MLP neurons of a small language model. Each row is named by its layer, matrix (up: input weights) and neuron, and shows model dimensions 16-143. Each number is 50 + 12 x the weight over its row's rms, rounded and kept within 0 to 99.
Before each neuron's rows, "fires on" lists the tokens most often at its 100 highest values on Wikipedia text that the model never trained on; "fires in" lists the words (lower case) most often at its 100 highest values on Wikipedia text that the model never trained on.

fires on: " with", " th", "ith", "gh"
fires in: "with", "this", "though", "through"
L6.up132:50 52 61 52 51 53 53 41 36 63 42 33 41 49 61 64 44 42 47 54 76 67 48 40 59 50 66 48 32 62 30 70 52 61 68 26 34 74 42 54 68 70 61 65 47 50 64 56 48 52 37 38 55 44 54 38 44 42 36 36 41 64 58 86 62 31 44 38 57 32 54 66 54 41 32 24 42 54 36 44 63 37 52 41 51 38 50 30 69 60 56 39 46 46 50 47 55 36 36 41 50 55 63 59 63 57 42 48 48 37 46 69 64 52 64 46 45 62 63 45 56 47 32 39 23 47 45 35

fires on: "ber", "ary", "n"
fires in: "october", "september", "january", "november", "in", "december"
L7.up372:56 52 57 54 45 49 31 37 47 48 51 38 46 67 34 50 52 52 57 50 59 57 55 20 64 62 56 77 64 38 50 62 51 57 73 52 56 62 46 40 43 35 51 76 56 53 50 57 41 36 13 67 51 33 34 42 52 49 40 40 62 51 54 57 69 30 39 55 42 60 52 82 40 43 45 54 64 75 42 64 76 65 54 34 34 57 53 53 36 38 40 51 28 53 26 46 61 52 49 44 48 58 58 45 47 59 49 44 34 41 39 73 52 45 39 47 50 42 70 48 59 67 40 45 55 32 57 48

fires on: " th"
fires in: "this", "through", "than", "three", "things", "third"
L2.up881:72 60 58 43 28 47 59 70 42 38 33 48 28 41 49 47 26 44 53 66 72 58 47 36 57 44 38 70 54 53 49 43 49 53 65 51 31 47 59 53 56 37 48 47 38 50 58 39 43 62 34 44 53 43 57 43 29 23 46 51 16 56 66 55 73 50 44 26 52 49 49 58 40 45 18 29 48 55 67 48 67 43 59 38 49 50 52 42 58 61 43 39 64 37 67 56 58 41 60 47 40 46 57 46 67 59 53 55 51 51 62 36 69 43 47 59 32 65 46 58 57 46 47 44 32 35 47 49

fires on: "j", "y", " J"
fires in: "just", "you", "year", "joined", "june", "july"
L9.up489:55 49 38 69 36 44 65 32 51 40 27 57 49 61 59 56 63 59 56 46 37 42 53 32 66 36 67 69 36 30 33 40 67 49 44 29 35 45 55 64 38 58 56 31 48 42 57 42 23 52 51 48 54 32 25 45 47 43 51 41 56 51 47 45 63 36 63 68 33 27 68 36 38 52 60 52 62 55 66 58 32 36 50 48 46 54 54 51 36 41 73 60 67 56 37 37 48 76 56 49 42 61 62 55 72 21 52 40 33 38 46 60 46 48 63 52 46 63 48 71 61 57 30 49 55 56 54 70

fires on: "w", "re", "e", "ak"
fires in: "two", "three", "thuringian"
L6.up385:52 51 48 62 64 46 31 47 47 50 43 52 41 50 41 32 53 55 36 65 55 54 72 45 48 46 44 35 51 78 56 55 53 48 68 68 60 67 50 58 44 64 71 66 41 45 52 59 78 24 20 52 45 50 68 40 48 50 45 26 52 52 51 54 45 42 32 49 41 63 29 57 70 47 56 60 70 60 38 33 62 48 59 28 43 44 47 54 40 59 62 45 63 43 67 71 37 65 41 49 53 52 58 59 46 54 50 57 50 17 26 70 32 29 58 47 47 44 54 53 67 58 60 53 43 65 31 55

fires on: "he", " he", " He"
fires in: "he", "she", "where"
L2.up187:61 48 35 55 39 43 54 52 57 65 36 79 53 40 67 39 61 52 67 40 62 54 43 32 56 39 51 54 49 42 47 39 60 56 52 40 56 47 43 38 49 52 73 48 59 70 37 40 43 65 62 56 42 46 49 42 48 38 31 35 29 46 41 70 33 45 44 45 54 46 64 58 61 43 52 80 63 29 34 53 87 47 19 50 55 38 49 50 38 60 57 64 84 43 39 44 64 51 46 33 30 64 53 55 43 74 42 35 53 55 28 42 34 49 52 38 30 63 49 59 50 40 43 52 45 57 32 49

fires on: "ut"
fires in: "but", "distribution", "debut", "lieutenant", "out"
L6.up337:52 33 48 63 65 48 41 29 36 55 57 53 28 28 29 49 64 53 47 31 48 60 51 51 53 26 36 58 36 36 32 56 61 75 65 38 55 43 46 45 53 55 73 55 49 46 75 35 66 38 31 49 41 61 34 34 40 54 55 44 76 43 66 78 61 41 56 68 51 60 45 54 49 57 50 72 62 37 46 60 42 42 48 60 48 44 58 60 41 42 48 53 48 48 28 52 54 51 42 31 47 37 51 54 38 59 46 45 42 45 27 26 55 46 55 68 61 59 43 32 32 41 55 58 65 49 51 55

fires on: " al"
fires in: "also", "album", "all", "al", "along"
L6.up633:63 53 49 57 61 48 58 65 48 47 53 57 39 57 28 37 36 37 43 58 73 54 52 47 64 55 48 69 29 50 46 55 53 39 34 62 32 50 60 41 61 49 71 31 42 54 42 43 44 55 38 58 59 47 32 51 66 50 34 65 64 75 51 73 57 42 43 49 52 65 60 54 54 52 70 39 59 42 54 42 53 32 44 44 44 45 55 43 41 27 44 56 44 11 61 61 46 54 45 55 46 49 62 61 68 53 59 49 47 39 41 47 18 55 56 34 32 51 52 76 29 59 44 63 25 31 43 42

fires on: " it", " n", " al", "y"
fires in: "it", "its", "album"
L6.up683:61 75 43 69 55 56 26 73 54 41 50 48 36 44 46 34 41 54 51 58 62 61 61 15 41 43 47 46 29 46 51 43 57 48 42 51 38 40 73 46 46 75 55 46 46 47 50 34 40 66 34 49 50 53 59 52 61 49 40 61 83 48 38 48 74 28 44 50 59 40 46 38 62 42 67 37 61 49 79 42 52 49 66 58 42 44 57 43 52 36 52 54 55 36 51 44 47 47 37 44 56 32 45 64 80 41 62 62 50 40 56 50 51 69 54 51 32 47 49 38 56 45 48 38 52 68 40 46

fires on: "y", " Y", " w", "ly", "Y"
fires in: "year", "years", "you", "early", "youth"
L8.up451:54 67 40 59 64 31 36 52 30 46 33 65 24 68 46 57 70 39 42 57 51 55 62 34 59 33 60 47 48 56 34 49 40 33 57 25 40 50 51 71 55 46 72 33 47 36 41 44 15 50 54 64 65 50 21 64 50 58 49 42 45 55 46 39 50 42 59 59 55 53 69 63 46 36 35 53 50 61 59 37 56 44 45 37 45 41 50 42 28 27 93 50 51 45 52 45 43 53 27 36 52 53 57 65 64 38 45 67 41 33 36 67 61 43 42 53 40 45 50 66 53 34 38 47 37 41 51 49

fires on: " He", " he"
fires in: "he", "health", "head"
L2.up181:50 50 58 66 64 50 40 42 40 69 51 64 47 35 64 64 53 55 53 39 73 41 29 24 56 41 57 65 59 49 51 42 52 54 49 24 65 55 46 50 49 35 67 53 64 57 42 58 27 73 52 60 52 39 49 43 57 49 44 58 53 45 47 62 38 74 47 58 51 42 59 51 38 45 66 58 50 49 56 65 68 46 32 42 57 44 53 64 46 50 46 66 79 35 29 62 52 55 47 41 26 39 55 52 51 56 65 36 57 56 48 40 25 38 49 46 46 61 38 53 32 51 54 60 28 55 27 55

fires on: "ich", " I", "is", "so"
fires in: "which", "it", "this", "also"
L7.up819:65 83 65 51 59 43 54 53 54 39 40 56 39 40 30 52 72 37 66 25 73 43 46 39 66 31 40 37 45 79 47 32 57 55 21 21 51 63 73 45 60 69 49 34 50 47 47 31 36 58 43 63 58 42 28 44 54 57 56 32 43 47 48 63 65 50 48 60 60 56 79 51 54 56 65 70 66 63 49 42 49 44 35 32 57 56 53 60 41 44 56 55 56 51 41 45 74 41 31 31 34 65 54 52 56 48 59 69 60 48 34 41 34 52 55 40 52 44 53 68 60 50 44 55 44 28 52 59

fires on: "is", "av", "as", "ig"
fires in: "this", "have", "has", "having"
L6.up952:71 58 59 60 63 47 44 66 46 44 46 45 27 73 50 55 72 36 54 49 45 44 51 55 32 21 60 47 48 65 29 21 54 55 60 39 59 59 73 67 44 68 52 48 55 46 47 31 80 50 29 50 50 51 56 44 46 50 37 31 56 55 51 50 69 57 45 42 47 41 42 58 42 58 30 41 48 41 56 47 57 34 52 59 53 41 58 28 35 50 68 23 46 72 45 55 48 44 31 48 47 45 55 64 57 49 51 67 63 27 31 54 41 62 57 56 47 69 43 44 42 53 37 51 57 49 51 59

fires on: "e", "re", "it"
fires in: "three", "team", "one", "instead", "teams", "institute"
L8.up277:51 59 37 61 60 36 70 27 58 46 38 84 54 37 56 47 66 73 57 31 61 61 41 55 45 53 55 30 42 60 56 41 59 61 50 55 37 76 65 40 56 32 70 39 48 53 72 45 49 55 59 48 53 47 43 37 34 47 50 46 34 34 46 43 25 43 42 50 38 71 57 52 72 62 42 51 43 73 62 44 56 34 47 35 39 50 52 44 45 34 69 51 52 55 49 41 61 40 45 55 58 65 51 52 46 44 59 50 51 49 57 51 29 48 60 35 48 67 44 60 35 54 68 55 43 65 68 59

fires on: " and", " ex", " or", " h", " to", " re"
fires in: "and", "or", "to", "hold"
L6.up256:50 69 46 72 48 38 47 36 24 64 42 52 54 54 64 38 35 48 42 53 42 38 60 31 45 56 59 70 42 45 36 64 49 54 41 58 59 23 52 38 62 50 66 26 50 57 57 22 47 80 61 55 63 52 50 45 46 28 53 37 42 59 53 38 71 43 68 50 48 41 58 42 51 62 61 49 54 50 76 48 41 51 35 55 50 45 46 63 43 45 45 46 58 38 33 41 59 27 52 42 30 58 60 65 48 52 53 57 57 56 67 27 45 52 53 35 61 53 35 65 60 45 43 47 32 68 37 63

fires on: "b", "s", " h", "o", " O"
fires in: "october", "february", "born", "hp"
L9.up65:44 70 43 52 52 47 55 70 58 62 23 50 61 53 56 58 38 48 52 56 66 59 48 22 53 52 68 60 48 54 53 36 44 36 50 45 16 49 26 61 68 50 47 61 47 62 41 62 58 54 47 55 60 58 28 49 62 72 31 46 50 51 49 38 55 41 51 56 30 45 66 47 35 52 68 46 56 61 58 48 58 51 43 47 50 38 55 53 24 44 46 63 56 44 31 41 34 64 35 54 40 52 58 42 64 39 44 43 51 64 51 36 40 46 44 33 43 48 48 53 46 41 60 60 36 74 76 61

fires on: "u", "o", " A", "an", " J"
fires in: "january", "october", "july", "august", "february"
L9.up603:48 41 26 49 67 48 41 61 28 67 28 57 58 30 40 56 41 44 63 29 65 56 24 40 43 36 61 49 67 53 53 55 56 47 34 27 40 55 46 30 50 48 67 57 48 34 61 33 42 30 39 70 44 52 46 36 48 46 53 64 39 42 48 63 41 31 57 62 42 66 76 39 44 62 57 49 59 70 73 45 60 52 46 54 44 44 54 54 39 32 67 48 35 64 21 64 79 58 78 35 43 56 60 59 38 50 56 52 49 51 50 28 41 45 50 65 46 69 43 48 44 73 62 51 66 59 41 50

fires on: " al", "e", " Y", "igh", " n", "i"
fires in: "also", "york", "wife", "see", "album", "life"
L8.up439:45 46 56 72 75 42 49 41 37 56 43 31 35 74 34 30 68 47 39 40 37 30 39 44 49 48 55 67 35 62 53 59 55 45 46 54 38 49 59 33 64 53 67 58 56 51 70 35 40 47 36 71 44 46 32 50 60 52 36 60 78 46 67 51 41 33 52 49 44 80 56 49 47 44 57 57 61 64 37 31 49 38 64 40 47 51 52 37 27 46 47 49 38 24 49 50 31 52 37 46 45 29 66 70 61 34 44 51 55 27 50 60 37 56 59 47 31 66 42 38 39 61 54 56 60 51 39 46

fires on: "e", "i", "re", "ro", "ur"
fires in: "have", "ohio", "three", "however", "while", "wrote"
L7.up249:58 59 33 60 80 43 46 64 45 65 63 63 71 36 27 46 54 38 53 52 60 65 52 44 55 37 42 19 52 72 51 65 60 72 37 34 53 35 44 57 53 65 68 40 43 49 41 45 56 42 37 50 31 60 71 38 66 67 48 38 39 39 52 60 52 48 25 43 58 49 65 64 69 55 52 39 52 44 37 44 77 54 46 39 50 37 57 43 42 48 46 45 64 62 47 66 44 63 59 45 57 50 59 71 35 30 55 53 56 28 33 49 32 55 46 54 61 47 60 69 34 56 40 61 56 40 50 58

fires on: " be"
fires in: "been", "be", "before", "became", "being", "become"
L6.up667:52 37 58 69 55 41 25 61 52 56 46 52 46 64 53 35 63 35 48 55 43 38 33 41 44 47 56 48 55 42 56 52 52 35 34 75 67 57 68 46 59 67 56 61 57 49 49 44 68 52 34 62 82 38 50 64 35 64 46 45 48 53 70 43 62 48 28 47 58 66 65 50 71 54 62 23 52 51 70 52 58 45 62 34 36 50 56 54 35 27 39 40 47 54 60 44 71 59 58 33 45 57 54 45 55 46 54 72 39 18 39 43 43 68 60 37 44 51 47 73 37 40 49 38 32 54 44 55

fires on: " the", " be", "ot", " an", " was"
fires in: "the", "be", "votes", "an", "was"
L6.up33:46 55 64 70 51 42 53 53 50 65 68 40 55 50 68 36 62 56 48 62 60 35 49 34 41 52 63 55 55 64 54 69 50 32 36 49 43 57 49 15 61 43 55 61 58 64 35 52 72 63 57 58 54 45 44 62 66 37 46 38 57 53 65 43 54 41 34 34 45 58 51 64 73 54 54 48 65 53 51 65 85 41 54 49 36 41 54 38 38 71 51 41 74 37 44 51 73 32 65 43 50 56 56 56 48 43 34 63 45 42 47 53 47 42 57 45 39 53 55 50 49 52 52 45 35 76 37 35

fires on: " He", " he", "ich", " I", " and"
fires in: "he", "which", "and"
L6.up788:57 36 55 57 41 51 48 86 30 70 35 71 62 50 62 27 47 45 51 23 71 54 32 33 61 25 67 57 59 64 56 44 51 49 37 37 43 53 44 37 44 60 56 53 51 60 44 47 33 44 45 53 49 43 35 47 60 61 52 41 43 55 36 57 54 53 80 57 66 87 55 49 52 47 77 53 70 47 37 63 56 31 39 41 63 57 47 40 37 49 39 62 54 49 23 46 60 50 29 39 32 54 57 53 49 51 31 58 56 43 44 47 30 33 75 32 48 45 48 63 54 41 57 60 25 38 37 47

fires on: " be", "ue", "ate"
fires in: "before", "been", "became", "being", "due", "because"
L9.up261:48 40 45 59 60 49 46 38 70 63 44 47 46 50 23 42 45 39 53 61 52 32 45 27 60 53 74 38 64 43 73 48 62 46 58 64 51 51 44 41 59 29 59 66 51 78 39 37 44 60 49 56 76 39 52 61 42 34 59 34 43 42 55 69 43 35 41 34 39 69 58 42 46 76 58 35 47 58 68 44 62 32 50 33 36 51 57 65 42 36 48 51 45 46 38 48 58 54 43 34 35 46 56 39 40 68 80 55 48 44 40 43 55 48 57 35 46 48 51 61 49 43 57 44 32 78 41 50

fires on: " al", "b", "he", "l", " Al", "g"
fires in: "album", "also", "she", "all"
L9.up744:56 70 53 73 44 52 67 41 70 47 32 58 44 37 35 43 38 44 43 45 59 51 26 44 60 24 33 51 33 41 49 42 56 25 36 54 51 48 49 50 58 65 60 47 55 69 50 57 56 54 57 56 42 68 41 59 71 60 55 59 42 51 30 57 58 57 52 41 65 46 76 50 41 66 56 40 56 53 63 34 60 50 51 45 54 39 56 53 41 44 56 53 37 19 37 62 53 47 47 41 25 50 45 50 72 54 47 41 61 37 33 44 26 52 46 45 43 49 42 63 55 55 42 46 51 76 51 51

fires on: "en", "ing", "e", "om"
fires in: "been", "between", "being", "have", "become"
L8.up931:63 31 45 62 42 43 45 43 46 56 40 66 46 47 32 29 56 49 60 30 56 44 43 50 66 47 82 33 62 55 45 69 42 59 28 58 44 59 54 76 69 41 47 58 47 59 43 50 41 53 40 58 53 26 59 34 77 69 36 56 83 45 46 60 26 64 31 48 67 70 42 44 60 58 46 27 65 57 37 50 41 36 40 66 42 55 56 73 30 33 74 56 50 68 52 53 53 56 45 41 45 37 58 60 54 48 33 47 40 43 32 30 26 52 65 46 57 42 43 41 59 44 59 54 40 38 68 62

fires on: "n", "ary", "m", "ter", "ir"
fires in: "in", "january", "after", "an", "air"
L7.up343:37 48 52 61 45 47 54 87 45 54 50 30 71 83 58 58 48 60 55 47 46 54 32 47 62 66 65 72 56 44 49 84 77 44 65 36 56 44 43 34 54 43 58 56 68 53 30 52 27 54 51 48 57 40 27 46 56 48 41 57 49 47 44 43 82 13 63 53 51 57 62 39 38 50 47 49 51 48 49 52 56 56 43 41 42 58 51 67 45 44 52 72 49 56 28 22 47 61 42 43 47 61 50 40 71 52 49 55 29 43 41 58 51 15 57 42 39 66 62 73 46 35 29 49 58 52 44 48

fires on: "av", "as", "ran", "w", "es"
fires in: "have", "has", "takes", "having"
L7.up668:61 50 61 51 42 32 43 50 34 34 44 52 12 41 54 43 51 35 58 53 63 52 67 45 48 49 28 56 48 72 50 49 49 63 63 50 73 56 69 68 53 56 63 35 47 40 61 51 61 41 34 53 63 44 35 44 39 52 42 26 43 42 63 47 55 39 39 25 53 29 51 50 41 45 49 33 57 43 50 72 56 36 53 52 44 43 53 64 46 36 72 59 77 56 64 54 61 59 37 47 47 52 58 65 63 51 64 71 55 37 51 39 36 43 59 56 40 69 45 57 64 29 47 52 54 55 67 60

fires on: " and", " h", "es", " was", " were"
fires in: "and", "was", "were", "had"
L6.up467:58 61 41 56 33 46 69 51 36 44 21 56 65 48 43 57 47 25 39 32 62 48 44 31 49 38 60 49 84 55 44 49 51 54 48 48 57 43 37 56 58 40 61 32 58 55 27 33 36 63 72 62 73 35 57 44 32 53 42 37 43 52 36 41 51 42 68 39 56 52 79 34 36 58 43 33 52 63 38 45 63 35 16 61 48 41 52 65 47 65 57 49 57 46 42 49 47 54 51 52 44 35 48 69 44 46 55 51 51 53 52 46 44 32 67 41 66 58 29 48 55 26 39 41 50 61 51 39

fires on: " e", " se", " was", " be", "so", "ly"
fires in: "was", "also", "several", "be", "being", "elected"
L7.up711:47 42 39 52 56 38 42 46 40 50 56 27 55 48 29 50 50 42 46 53 45 70 58 52 31 67 26 63 95 57 55 62 50 43 54 56 46 45 54 35 45 34 70 69 57 53 50 52 53 39 61 56 58 46 53 32 40 21 46 52 33 43 43 57 41 31 36 52 46 61 55 61 47 52 50 65 53 33 41 54 78 46 54 37 45 57 59 45 39 54 42 45 48 33 45 58 61 56 71 44 47 72 59 56 40 31 49 64 33 42 39 37 51 55 59 50 36 70 62 59 56 60 37 43 57 61 44 71

fires on: " with", "ith"
fires in: "with", "smith", "keith", "faith"
L2.up423:56 45 38 43 46 48 45 59 36 49 54 62 60 61 67 52 44 63 49 71 51 51 60 46 41 44 70 50 38 31 36 43 48 53 41 32 35 74 61 58 72 44 50 57 51 52 56 30 28 59 39 44 62 67 59 35 67 42 54 46 49 59 52 65 75 37 62 46 55 59 63 26 40 48 41 19 56 89 60 50 37 44 45 40 51 49 50 32 69 65 71 48 27 39 46 36 52 48 41 51 42 34 57 53 59 74 59 31 59 38 48 60 42 31 51 49 46 62 44 33 60 47 49 49 17 57 49 47

fires on: "n", " al", "y", "m", "ra", "and"
fires in: "then", "album", "they", "third", "band"
L6.up112:55 50 24 49 51 48 49 75 43 57 46 47 37 64 33 34 42 68 53 77 63 59 40 36 41 52 43 61 31 54 47 52 36 50 48 79 51 34 53 26 66 60 49 45 40 56 72 50 40 57 34 72 55 49 89 37 61 62 36 41 43 43 67 58 57 35 44 60 49 66 59 44 43 53 49 39 61 62 67 49 66 39 64 40 54 44 55 38 52 47 88 63 75 35 58 66 38 60 37 44 47 56 53 52 49 62 49 52 67 34 45 46 47 42 57 47 37 53 24 44 43 54 50 55 48 70 16 43

fires on: " J", "J"
fires in: "july", "june", "january"
L9.up532:55 50 22 49 54 37 45 52 60 46 45 31 66 65 53 53 62 54 56 26 58 76 17 51 52 32 56 52 54 44 46 51 47 55 66 65 35 48 54 48 54 71 55 39 64 63 47 55 41 62 30 58 62 58 22 46 43 60 40 51 46 28 43 49 47 43 45 68 36 46 46 38 27 32 46 59 58 61 47 59 38 49 63 50 32 33 55 51 42 64 70 52 39 59 21 49 64 51 49 40 45 64 66 40 79 42 62 36 41 39 34 29 46 52 39 30 52 61 39 42 59 54 39 41 58 62 37 56

fires on: "re", "m", "y", "n"
fires in: "there", "them", "they", "then", "themes", "theatre"
L6.up481:57 28 42 42 25 47 66 86 61 59 54 31 51 63 54 38 35 62 49 53 58 63 45 64 37 52 42 61 67 51 46 72 64 25 49 39 57 38 40 54 58 67 41 46 63 59 27 66 51 59 46 58 43 45 54 55 58 69 37 54 50 46 39 48 73 19 65 30 59 52 62 40 64 59 42 43 62 62 30 32 61 42 58 51 48 39 58 55 49 59 78 53 52 46 36 53 43 61 35 50 71 43 57 49 25 65 55 63 65 35 50 57 34 45 52 42 40 61 55 39 33 43 39 51 40 61 38 43

fires on: " The", " be", " it", "The"
fires in: "the", "it", "they", "began", "became"
L6.up906:45 65 52 72 36 40 50 70 56 49 52 36 67 70 30 49 66 35 40 59 64 41 46 45 53 42 30 32 55 71 64 59 49 38 48 41 53 81 58 39 65 49 59 37 38 56 44 55 41 61 25 43 79 41 38 41 53 66 43 59 52 61 39 40 56 29 26 54 62 36 80 40 48 51 55 35 53 63 53 49 49 13 28 44 46 44 58 52 62 44 58 50 61 59 47 40 82 45 35 44 39 27 47 63 51 53 42 60 42 44 40 31 49 48 68 32 46 67 42 55 49 50 35 25 33 49 49 30

fires on: "e", "9", "r"
fires in: "one", "take", "those", "made", "become", "have"
L8.up21:54 66 52 71 31 37 57 52 46 54 50 35 61 59 61 41 74 57 49 50 53 55 43 44 49 44 56 33 62 53 43 84 61 76 68 45 76 59 40 61 54 38 53 34 50 59 56 45 31 40 55 63 52 22 42 48 51 49 41 35 35 47 46 81 32 49 27 41 48 68 65 27 53 66 47 28 56 44 35 44 57 34 50 47 55 57 55 54 45 36 58 56 52 53 35 54 47 66 54 42 50 46 69 43 65 53 53 54 55 29 31 61 10 45 80 45 39 54 75 58 43 59 47 54 44 42 61 60

fires on: "gh", "ing", "ver", "is", "il", "en"
fires in: "through", "several", "this", "following", "film", "during"
L7.up707:59 34 53 40 47 42 28 34 38 58 65 46 45 41 43 62 63 58 48 34 50 42 60 40 34 48 54 59 57 55 52 49 60 61 66 46 39 78 71 72 74 59 63 57 57 57 78 54 52 47 30 53 60 38 42 32 50 46 47 54 70 33 49 52 46 48 31 46 45 44 67 62 61 51 43 37 61 65 64 47 43 63 63 41 34 37 54 52 46 56 70 31 32 48 50 51 42 57 63 46 70 68 53 65 49 65 57 70 61 38 34 44 59 31 63 68 51 53 59 29 55 40 44 36 32 49 67 47

fires on: " al"
fires in: "also", "album", "all", "al", "along"
L6.up753:59 53 44 62 61 46 44 54 65 53 65 55 36 56 21 39 47 36 32 71 45 43 62 31 58 54 49 51 54 40 43 42 40 73 26 64 23 58 52 51 60 48 65 40 32 67 43 24 46 44 48 55 58 38 35 62 59 50 46 50 75 74 54 81 62 44 47 50 51 77 73 40 52 61 41 42 51 49 66 48 45 51 56 49 43 48 52 67 42 29 48 59 65 18 49 70 47 55 58 41 33 49 61 49 55 56 48 38 65 48 47 32 37 55 45 42 37 45 38 52 32 44 42 52 18 43 64 51

fires on: " he", " He"
fires in: "he", "health", "held"
L7.up190:47 63 45 66 61 46 41 64 39 64 34 59 67 61 52 55 42 44 44 44 65 42 21 27 51 44 68 66 50 63 46 56 52 60 52 29 83 29 55 48 57 35 74 39 61 55 30 36 48 74 53 58 53 37 38 47 55 49 30 55 34 56 45 44 42 57 42 55 71 46 67 28 45 45 56 58 59 57 52 60 63 51 40 38 55 50 56 56 45 54 61 59 53 52 41 49 47 60 30 36 34 24 57 55 61 44 60 63 60 50 40 47 17 54 56 52 50 56 49 65 33 54 39 51 33 38 13 46

fires on: " al", " or", "es", "y"
fires in: "also", "album", "or", "original", "originally"
L6.up896:58 51 37 51 47 43 77 49 71 73 62 66 50 46 21 42 48 58 51 54 55 60 54 39 61 30 31 26 35 36 46 49 39 62 60 57 44 66 53 28 69 48 65 39 32 66 71 44 56 72 46 55 74 59 45 57 43 65 45 56 65 45 64 69 56 59 40 41 60 72 68 51 45 57 50 53 51 56 51 50 34 50 36 50 43 36 52 48 33 37 59 62 52 22 47 77 38 54 37 53 61 37 62 74 33 52 42 59 50 31 47 51 34 54 58 42 42 59 34 43 58 43 38 53 30 71 51 46

fires on: "w", "e", "re", "ig", "ow", "her"
fires in: "two", "three", "team", "signed", "southern", "position"
L9.up202:49 48 56 50 57 39 56 51 60 59 57 68 18 38 41 64 75 60 54 65 54 81 28 51 59 47 37 29 57 62 56 64 65 37 56 49 34 60 40 54 51 80 51 28 43 51 51 51 55 55 29 52 46 50 60 50 54 54 41 27 54 44 56 46 56 57 29 20 53 66 58 45 56 45 50 40 48 50 43 48 29 43 49 41 46 56 49 44 45 30 61 76 62 52 64 43 73 46 31 42 46 63 58 56 53 40 63 67 48 41 54 37 52 34 53 41 35 73 65 56 45 66 46 64 68 64 59 59

fires on: "an", "r", "av", "is", "as"
fires in: "than", "through", "have", "this", "has", "began"
L6.up902:63 48 70 54 57 45 34 51 51 55 53 52 19 48 39 44 73 57 58 34 50 64 58 45 48 35 71 38 58 52 45 23 55 63 70 55 54 76 28 57 59 43 41 49 47 60 52 42 55 49 52 54 66 21 48 48 50 61 47 43 65 51 53 71 45 70 42 52 53 58 42 40 48 53 34 34 46 50 41 51 63 24 63 46 58 45 57 59 38 37 55 37 49 81 59 67 45 73 35 51 52 65 64 62 72 48 51 69 79 32 36 44 29 44 65 53 51 70 40 49 53 55 53 65 55 51 52 56